MLP neurons of a small language model. Each row is named by its layer, matrix (down: output weights) and neuron, and shows model dimensions 16-143. Each number is 128 + 32 x the weight over its row's rms, rounded and kept within 0 to 255.
After each neuron's rows, "fires before" lists the tokens most often just after its 100 highest values on Wikipedia text that the model never trained on.

L10.down564 [126  98  92 129 190 153 158 154  83 136 118 128 161 113 151 107 138 110 105  89 159 168  96 168 133 102 106  87 120 135 146 107  46 126  72 145 168  99 122 143 102 169 151 137 129 115 104 123 115 164 157 141 173 145 131 133 148 131 131 101  91 168 163 161 133  77 136 169 121 176 124  88 166 156 149 169 105 106 116  69 161  75  92 144  69 139 176  71 102 162 145 161 118 105 182 115 152 116  89 116 179 146  89  90 137  75 175 148  31 127 116 115 151 136  99 182 132  74  94 197 118 117 109 157 122 149 156 142]
fires before: "ish", "orn", "th", "ar", "k", "ies"

L4.down515 [ 65 117 100 145 116 135 132 122 140 171 117 135  79 160 134 106  76 168 123  94  60 119 108 104 177 146 124 121 161 131 110  84 129 195 130 174 165 126 186 187 105  99 131 124 178 144  98 119  97  66 137 144  91  74 118 156 132 112 157  79 135 125 106 112 102 128 125 107 139 155  83 150 154  82  65 149 118  93 118 186 159 141  69 131 106 102  65 163 112 180 147 122 125 158 132  93 156 123  93 111 131  58  89  88  74 181 116 183 139 135 116 207 152 178 130 130 179 139 158 130 145  98 131 134 123  92  88  99]
fires before: "al", "form", "i", "or", "f", "iv"

L7.down487 [137 115 167  71 100 149 102 167  95 133 203 114 139 131 153 140 112  93 151 130 131 139 123 124 130  83 156 143 103 138 121 157 174 147 115 151 127 147 218 127  83 166 136 128 129 146  82 133  73 148 147 105  96  81 123 132 109 116 112 153 103 123 164 115 105 187  34 144 180 104 128 178 119 146  83 123 127 147 196 151 165  34 176 121 147 115 100 120 121 127 106 142 129  91 124 161 122 105 120 136 104 147 140  78 129 130 110 197 128 129 130  90 168  94 132 140 112 142 111 116 114 206 108 193  94  75 136 100]
fires before: "ab", "t", "a", "ear", "se"

L10.down10 [ 93 140 145 138 141  82  81 137 119 171 154 141 120  99 142  59 124 161 140 106  97 103 159  63 125 129 139 134 127 122 181 127 167  93  95  98 106 128 189 121 106 169 146 113 134 106 190  90 111  86 158 165  90 133 120  92 185  87 120  66  63 130 188 124 114  89 103 115 178 151 186 113 169  73 133 134  98 192 125 113 152 106 142 140 123 179 116 103 117 120 112  80 113 171 135 161 154 134 148 105  99 135 129 100 132 186 133 147 115 140 135 135  85  70 134 134 170 174 130 132 144 140 154  93 106 206 188  97]
fires before: "et", "r", "t", "ation", "am", "ge"

L10.down581 [119 114  86 159  72 120 146 144 167 138 160  90  95 154  82 172 133 129 196 157 144 131 136 140 204  97 136 164  22 158 111  80  84 139 125 122  93 129 107 159 147 140 137  82 118 117 130 115  90 156 172 170  92 169 118 129 114  97 141  89 123 198 162  79 114 165  74 112 101 123 108 182 138  99 103  91 153 122 132 131 125 158 158 134 180 135 121 165 112 162 126 108 116 101 139  95 126 121 135 176  76 127  81 119 100 153 143 115 134 109 120 133 151  91  85  63 151 144 121 151 146 135  98 151 156 131 101 119]
fires before: ",", "is", "|", ".", " |\n"

L6.down535 [104 201 182 127 191 127 159 133 129 110 123 103 172  59 104 106 179 116 177 143 137  71 153 105  80  82 127  70 148 127 106 126 122 125 177 163 155 173 124 135  89 122 115 161 131 106  98 181 124 143 160 106  98 124 122 109  76 110 157 142  72 105 121 134 107 106 107 143  79  71  99 109 139 163 104  96  89 107 131 160 122 135 125 136  97  99  86 182 116 154 165 107 203 152 143  94 174 115  61  98 113 118 107 147  92 152 146 137  94 130 126 105 134 150 144 109  78 152 141  58 147 193  92 120 129 112  89 115]
fires before: "ro", "he", "h", "a", "um"

L10.down99 [134 139 128  73  88 123 156 141 111 146 228 171 150  67 109 121  96  96 205 163 177 158 156  87 121 135 188 143 116 131 101 160 130 149 195 126 142 118 132 125 142 198 153 182 120 139  93  80 138 123 202 140 130 169 116 117  99  82 155  69  92 177  89 181  72 126 167 124 148  98 114 109 133 144 129 142 118  78  62  50 114 106 146 138 110  64 116 182  92 125 151 133 124 124 164 122 126 131 114  91 105 116 122 173 137  91 149 103  92 102 149 113 136 135 106 177 122 149 118 191 165 118 141  96 106  81 135 163]
fires before: "|", "|---|---|---|---", "|---|---", " as"

L9.down602 [134 158 137 107  85 126 145 110 116 100 104 166 168 218 132 164 135  84 129 129 142  95 147 136 141 104 147 123 146 119  63 129 146 120 185 198 123 103  62 148 102 166 149 128 134  94 149 134 163 149 136 139  64 177 143  78 113 128 146 171 119 122 138 135 166  81 184 158 150 101 103 108 163 181 165  98  83 131  88 150 159 139  84 102  29 142 126 132 168 156 107 160 101 182 152 175 126 118 141 158 130 178 142 151 132  98 162 135 136 101  74 123 166 153 149 146 138 130  98 110  80 102 146 101 174 153 124  66]
fires before: " ", " m", " a", " s", " was"

L11.down600 [148  72 195 125 134 132  97 112 113 195  96  50 171 149 120  94 139 126 178 144  98 179 114 133 132 114 147 106 112  61 121 139  97 160 115 147 151 156 160 120 159  80 128 127 116 126  96 153 123 131  55 154 189 142 140  89  87 200  87 133 117 151 152 120 166 119 180  41 157 122 172 111  95 182 100 132 145 131  91 119  96 128 110 130 204 112 137  89 172 146 131 154 120 144 142 114 145 105 186 126 146  69 174  94 144 137 169 120 186 123 105 175 135  73 101  78 121 137 114 154  78 105  89 137  99 101 117 108]
fires before: "k", "ad", "ev", "av", "od", "orn"

L7.down94 [154 103 150 125  90 138 173 112 177 135  90 110 152 142 129 124 105 103 225 138 155 139 190 125  80 116 139 129 188 195 150  84 113 112 101 153 103 154 149 110  87  97 106  72 124 140 157 112 119 166 145 126 124  89 131 125 187 154 119 143  89 112 146 188 154 128  69 124  80 117 127 161 100 172 104 170 117 130 130 130 144  97 109 135 131 125 164 124 106 175 150 127 140 129 171  97 145 116 109 102 168  95 144 122 153 109 217 155 180  94  51 128 131  62 112 131 131 180 123  87  82 159 111 166  97 135 193  87]
fires before: " |", ".", "ed", " for", "d", " |\n"